python train.py --n_layer=8 --d_model=512 --n_head=8 --n_kv_head=2 --head_dim=64 --d_mlp=1344 --vocab_size=50257 --activation="swiglu" --norm="rmsnorm" --norm_place="pre" --norm_eps=1e-05 --positions="rope" --rope_base=10000.0 --rope_fraction=1.0 --qk_norm=false --attn_scale=0.125 --bias="none" --tie_embeddings=false --parallel_block=false --init="normal" --init_std_qkv=0.0188 --init_std_o=0.0 --init_std_up=0.0188 --init_std_down=0.0 --optimizer="muon_variant" --lr=0.0156 --lr_mult_o=3.0 --beta1=0.93 --lr_head=0.00606 --grad_clip=1.0 --warmup_steps=200 --schedule="wsd" --decay_fraction=0.678 --decay_shape="linear" --final_lr_fraction=0.02 --batch_tokens=65536 --seq_len=512 --doc_mask=true --train_tokens=465200000 --steps=7099 --dataset="wikipedia_en"
MLP neurons of a small language model. Each row is named by its layer, matrix (gate and up: input weights) and neuron, and shows model dimensions 224-319. Each number is 128 + 24 x the weight over its row's rms, rounded and kept within 0 to 255. Numbers have three digits each. A neuron's up and down rows have the sign that makes its largest values positive.
Before each neuron's rows, "fires in" lists the words (lower case) most often at its 100 highest values on Wikipedia text that the model never trained on. A number after a token or word is its count.

fires in: "a" 26, "and" 9, "s" 8, "with" 7, "of" 6, "added" 5
L2.gate1146:129122128059135145105131166115170120111070120117140100099124137116153148128188148123118136101118128143120064131106160098097145182121078161103114118140157116141132112123063125116112144119147124117108149101157100118122109121111121135141082116174166182088154119178104152124140115142157131122
L2.up1146:121086135152122097096153160124091120116113151139125125130103158111119172150111097128115092109095110187128121120179128104080165127120150142132121120132157153098190121079122152133132101151084097125116117147116173126114137091121112151099137123147130107128139128135120160123134134166115122100

fires in: "can" 42, "to" 37, "could" 16
L2.gate613:147086112143136071139113158155120134160148152144138129167172138139130116164137153085146145099166125108143137121162154118143097120138108172114097125101146093106120132131158106125115154148123124097132150156102182119122129146119142142167110113097120152109110133118090101114139131133118149136
L2.up613:144081083142094136127137112121155153115147166137166146163125131131106154125142135117114098133166165163109105087092150112115132140120125142126106145115140138113131129103121115117133118109143108156150114120151148171153128167123135116170108167116112119142127129125150106147130081141126133124

fires in: "that" 27, "same" 24, "like" 9, "following" 8, "according" 8, "similar" 5
L2.gate322:144148126115145103145120113169145117171154089113095101112139124138170096163159124110125084175133147100106088156131126119127128153075122094121133114150105120100113129144094178118133124114182152152126131085080096116107128119137141145107148140067119112098161098132122113109139082075113144087
L2.up322:119123106159129138114117100116151115140091133099117129085077132081154107130173082143178091145103161117126114086116115151147147160132133132138115114131143147133142111121134159139154158087159135143093160097119173133142127102109117148134177076105123166131090158102135108109122131077131123120

fires in: "1" 67, "one" 32
L2.gate298:143106139143139137096137124134099117102101121102089110112100078126168177147160092130117126065163193162118128125118113115117115127110134098148138144105116179125099123102146146149125064141130133133112082127096122138130144095124124124108101115152098087122137095108132112132106167143110156120
L2.up298:130115125116134108144141130096123115144108118114140120105107122111121179147151158130129089080125176117165152100136110128119166142144104137136123174136099106143097157128112094139145076180100127152135126128089147143161089130149090152121132126140164162107117138105114082124109151106136119139

fires in: "to" 29, "by" 19, "of" 17, "against" 16
L2.gate661:134143114153101163102104133088126121127165151131133152171168142074106112087147113106113112131115135124136087115122167157152146103145158126123107125142096105131124131115129140174151134115126138191133153077104155118148109126150123088125100098094112119102121097175157114151083139090106120136
L2.up661:069152129113146123118081167142122165103118150123123162103085108125098104129070149114137132129160145139103147067171122132174135134103109116114142136125123106148127114120101139158115151106114122140152151124133154158185114144134107111112157141107138120117164150160074113122114069080119083167

fires in: "that" 68, "which" 28
L2.gate483:107134123068175135075141099126148148136154056111158100169126125152162119162092136151117149131125165134133143163139101103113105142101146151133122133135142112105141148128121105123124118106146123149138139161148101146095135147135104136099115122136126123139185096103110113093127107114131141144
L2.up483:135142123161142094111108115132156118134168089098139113120134130123210130170130157130143149122085128133170078127147130103144097143134111133119127141109132121083131141109120120115116122120143116164119136127117102126079124113156116124160129112112121131089128149150082118066130146115156160124

fires in: "from" 27, "to" 24, "of" 23, "off" 6, "becomes" 4
L2.gate140:130154138113153088124104110098141119154119139145101166094123090139123155137148150122136121150136113156116145095135132126138129102130095121134112116122160136128098108135136125112104122136142063115092136154106172107118122117140130137134125091153109132144131140088160153145138111136083128154
L2.up140:162163136072124110106115088116098098132116121137136116111144130132111145116160120121110127146153105133158126101105090161116127107106115111169127106092145142156078055096147113138100121144198105134064133148106144133100130129145121096124137130121149140130113161092137095094138131133106124124

fires in: "that" 45, "which" 39, "what" 12, "whom" 4
L2.gate264:160163116115107139123105097135100129141137128154087115090120135111135119171105106117102110154120158136151127158096144120130066087161139086130108123108134133113078124159160146102124139142151159174140132121111126095126147110101135144097107132145115126099164098124139104127176119114112155108
L2.up264:123112121118139170114098103110114051136148124131130126149167145145119096088108106131162092098097169098117093161123084116139140136128107145134127126177122150109129145143160128096084152142109149130138125110172102131133120092163130164110122113092178154165103112120115107119182114124174111102

fires in: "to" 34, "from" 25, "of" 20, "by" 13, "under" 4
L2.gate206:063170111094150119097104096119113089123155121139147141126160160161140171105102148152101093172129148110139118088154161112159129101150169115149126139105171122114123121143114110169145105156149130113150119105115099159085146104165110123109137084146094124186133116140160149118157111091122106126
L2.up206:094168127122084146068131117143110119130130106143141171090145132137106126149101130146136086148135166151136153077149137144140116116144144116123120100127155122117117135132128152127123123138163083114100131107118126153139141126149153083157159096152117112145133123132146111150137122108125104115

fires in: "at" 42, "from" 14, "attended" 11, "degree" 4
L2.gate711:143127153123124162156167142135072111128130115141134111155112140141118157119106137135139117127128100107127142166159153149152144141125105163211123107116103132124159173125116115132101132163118134066085105147132129128109099144104124160123104112183111127131149132109106145159133176114134130140
L2.up711:087134101109079140138141144120144122098118218141142152083128123108100161109117143127108155166187110130133133101099159127115105120150111132122121136148134156153124156083103112155153168102141129124149091115148105122107124132178151113094107118097157133141135147104133124153135169098152137097

fires in: "to" 97
L2.gate720:132114120094136092139128086160161137137089115144144147090104108131126102166102117129094166123131122135148154115148120103150100115095096114084159146149162117093102108139129112095146147107168131113116116166122103144095171077136168136151109106108070157155148125127121174089128083129181126198
L2.up720:131127154091115124125104117223176159150093130145121122128109140085122123132122094142089159113134102125119121110136143131154138136135102108136120136126109145112129130122143096123181139139169153160119079124161092158129087117149130143128093114129127139105122142146149181111081110146162154132

fires in: "of" 77, "manchester" 6, "for" 4
L2.gate39:101093123122113137195156144123106143153111131177094125128123156138110115104176126103130140118125150190126158113108149159089176145156103155128167135111126114104123146155128144094113133185115086128169091112067064156098130142127133142137111151126160123147107164140137154124133143107089085132
L2.up39:113126110155129121171109138127122141151126157169098148119133129105108133138150095120122140131143158178171177125101120108082133125128115151134180142111107120163091141163169154125104117122153132113127141102073104102110130139119118109084126135147187145133130150089126122163133119162098101098

fires in: "that" 100
L2.gate1335:093119128141100162103113150161102098158127067152103140118107157155192164174133106112111121125120130147136136136167159131153118139130122122101144110133133127094106102118177113098178149062104123154131123098127111148108132114114090133126141094139133143144138157130085147072126125086153149106
L2.up1335:133123102186099141112119137081117094151128100162151110105148114126135173135123099120147117119112208136194150126091082131145095152127092106111153122122147118100152134120129089122132157185146149149156127123126139108093103081131139152126140117155149125132117092134105116115111113110138159158

fires in: "by" 46, "of" 33, "with" 10
L2.gate536:137134133125130127102123142072146123158096143137107175113126166105132120098126072150113104138121149134098099104127134163139154136132115180208157146078112109106138115114117125170118112148143137153111136169085153120177150139127192145139136092113126094135159117104108134120138122119078111118
L2.up536:114139100170115093164148128132134103151129172146088137167149122131118137157145107109141123162163128142137148133126122115134120172139130167146140167116134145122151143125118106144098102101154154158127148126119182098150121156138109132142120109129169089099148116114089147136087114123110098142

fires in: "and" 69, "or" 6
L2.gate739:119109119115122067145139137144153158126135092133150132189171155113113157106116093120166118131087069132137126141114145112114142158082143134199092150103146131131148118103142117130093069134117181131117121164106119078115111102135145138111120136134113160111144115132101152125133129128134098154
L2.up739:121140126112160098159142119158067116141119123152112162119165103129109131136127168120138140154142132122113104143132144084096150141092109134126116115136133158137127071126169129142061078144137150149105142146122099088141137130159119116155081107121166128129176071177116159151066139126106134138

fires in: "and" 92, "of" 6
L2.gate905:178083126163156133125118122124195114142090140150129097116126143108176157112104156156099118131070133101098081156136117161139133154133100131146139110136173143118153096078099200132087132135129135132142150113191161123147149132127107137156164186117145163135136133155106147137150099141133153108
L2.up905:109137145156103104121148125120159133136128119109115140147134140104147143103136122132166144139147110114131131134132128130134138088132096122161101133107150147138115140109174127142107113132138088105117132106096108120134159150132144131152103114174097144123087144109086094141122108087152102120

fires in: "1" 18, "0" 16, "4" 9, "3" 9, "2" 7
L2.gate1026:108094145157162146139119133157152132105148149144058086106149124160118168108130103144100137105108134115099145114100133107103100134114115135100133113115137142161134113105119119103134103132102111129125143104126113128107146171140103110113125184141112111105128150135133129155120108102127129120
L2.up1026:127124155132162126124150129151157141125112187121112152150177148178097092139133139098116125105139134096133149155099124119142158128143108091132137098125124144160118156130135096122130085170124147104151119149094064128119116123145081110134166131124109158078154150161128117146098145082132120107

fires in: "of" 39, "for" 21, "to" 14, "uniting" 5, "great" 4, "de" 4
L2.gate48:093173110121118131155108118124112161105136133140191162141118156150142121151088140127113129097142084150157117138131163120133129115133135082079142111108108081148094091137149122103152116135147126176141110109130091172132151112165136114145110142117119151115165186137114148120122123128164132160
L2.up48:135133112126103121160146116139116141126129155194136151156099135110137122150155090083093112120108132125163146139153159123171082106087125146166094109148131125141114129078136102114142102175146072109160121102077136121143131140125114093146140143154137140093143114112103120135108115162117101150

fires in: "to" 96, "t" 4
L2.gate260:109148139123140134106134144136122094128124128157147160164149126105152116145113134109132162127136128135125143115149107146110134137112106154089090124161161117120155113144127114175119105080138088118150107128087136173113119118098151115148088112127138128154135117154100141103165129125123126125
L2.up260:112151118117131118170134135157183112122112168137155141148150103106120101141155140119136135152115162137150140098191122113125141174100103187100141108138120140109187095123116084162086113083118127136124144162136119136092127128113138148169087141133139118158128154157130140114174104101140121137

fires in: "of" 84, "personal" 4
L2.gate1116:152162096109169138107145127086118121125123163138096145144140112136134099118133102134080151155104110140098133151143109100148172102179082125147135123127110093114081115179142147107131137166131081126133140113120107136109134114149123131103152133123111177136148175139074156144095136105079099088
L2.up1116:113157118101188136172135097142149114137113157161166115108131129111130126135115105087116150189121129170120130127133140136164128108119125162119112147125102142129125108133098147153143113143142153107112118083104199145150155102153143109127138089110160117149144145078141134148135142141108149134

fires in: "of" 43, "studied" 6, "at" 6, "attended" 6
L2.gate431:177120133172089145170111142092114136116119112121154148144113123166135116097138138147153143189152124107083154136131144168146115130114162135125111142107134130134108126144156110124110152093154098074105144151126097112092129113131127132139099146116107180118180149097124096136112126125106134157
L2.up431:160099123161110112159174163109101110141102137139123158154062154143160124132087140149131113144140118092095142138146163175128130145139140144137145114073144137153132136108125143122117142137119124098118119148142128138089138100147136131146103133118124142090127156096098113113080148129135103118

fires in: "to" 80, "must" 6, "not" 4
L2.gate845:154127102105167121134149132149152127151116159142126137105152101149134129123176115127100144150147115132142174122161109112156125135139097135119131152132151154121133115140162082172086137147087139126122140121109149127113162138099133107160126109133130101130180108195120114176119107099111108197
L2.up845:145129136108136142160097152160141107130119134145160108156142107107136113157112144128099134109118133125140118123167083094121154170185110119114126108111136103159113151156121091111097121117142114178091085115139155156140138173130157097171165146139122089149099126130144152126131104108157138147

fires in: "to" 24, "by" 17, "of" 14, "through" 14, "with" 6, "without" 5
L2.gate1177:115134150102128142129093155144105148115123117101105153106140161155121134154110124119102164133121130147135114136098119137114133142093104143128126183152170125133145131096083120145123122132136113119144143150136082170131130115106108128117131143166156111120087138138118129110137098125160127103
L2.up1177:143152154127116139166111181133107104142107102137112075121166178162142140160106155147083114160109157125123135131165100137099111167166172115136146132161142103124138112152118116091116097129147104128122103149098096214122145094152103102128114148158122143160118147164124128120140113124155104093

fires in: "at" 30, "the" 24, "from" 11, "time" 8, "to" 7, "of" 5
L2.gate408:151137139134139153110137105117121172098147129103170139104119109180105090112147130157148091105135090145157097132126150137148132135125143198183128102113112143157134120135125081132148145118127139095118131138118162087128140096131099095115110087072109135124155146123130114171151146091119079154
L2.up408:095096103119088116133127117125154134131131138128139161146124145123115127113096097122160133144119139152103142155129141151142085103196136111126085125159104119112116103105163102091114107174150100118118137134121156127090142135107112135125124185162107133122158131102127165132147127153122149120

fires in: "former" 24, "original" 20, "old" 7, "new" 7, "replaced" 5, "rebuilt" 4
L2.gate854:125113136165173118086164133100167092118084115166117153102142116125114161093140127119078108105104103154166140160149106110171079165158125154131123158146106143143160094123136131112113167112107116127089136114170172153127109100126150163115091108134150145123182107117103122135134095144181120167
L2.up854:170091164121169160114127141145130116108097135153121083127137158137119150093135130098130105171076108148119094169140088100138079172152132156145122148155112104124158112109117129121142128129158121115118110119150120111118103136102149128119125114086175135133154120111111127110150121121133116115

fires in: "of" 30, "to" 21, "by" 13, "for" 8, "as" 5
L2.gate587:128111104101136081120111150118136125090104107118131116119149147149130126111120115139118174154145111153162116124142122089098144152127132155126119155123132114168114089142114108136153121111132094153089160147123127119127185132111125095124129143113099125126146146075098131131163161143137090139
L2.up587:136117134138192114147142136106109092140120107127131110117174104137154183129113152117124191137110094133122173141146135105138095116108124144135136119129142119124110154151108106153159118101125114113096064102137125137122124098120124109145112130124074151162106151104172143137158126137145145137

fires in: "early" 33, "late" 19, "high" 5, "and" 4
L2.gate1058:122132106115131179137146087136101153110133139130165133130136119110115136138158110167112141114126124131128080115102112150153132137123117168147132150165101138104132113145093117144138104125149118106129152100107098116156113082141145126112149170105103124164141138123083155103140145137136139111
L2.up1058:111097108139104134142145107137117131103115108163140131148147107114124104145174123134144139079148147117124106100116119089120130136129125118107134128162144141107086132147123177113098079126110157137152175121112085079081113129166169130130122147147089128147140094109103130124119153124122160104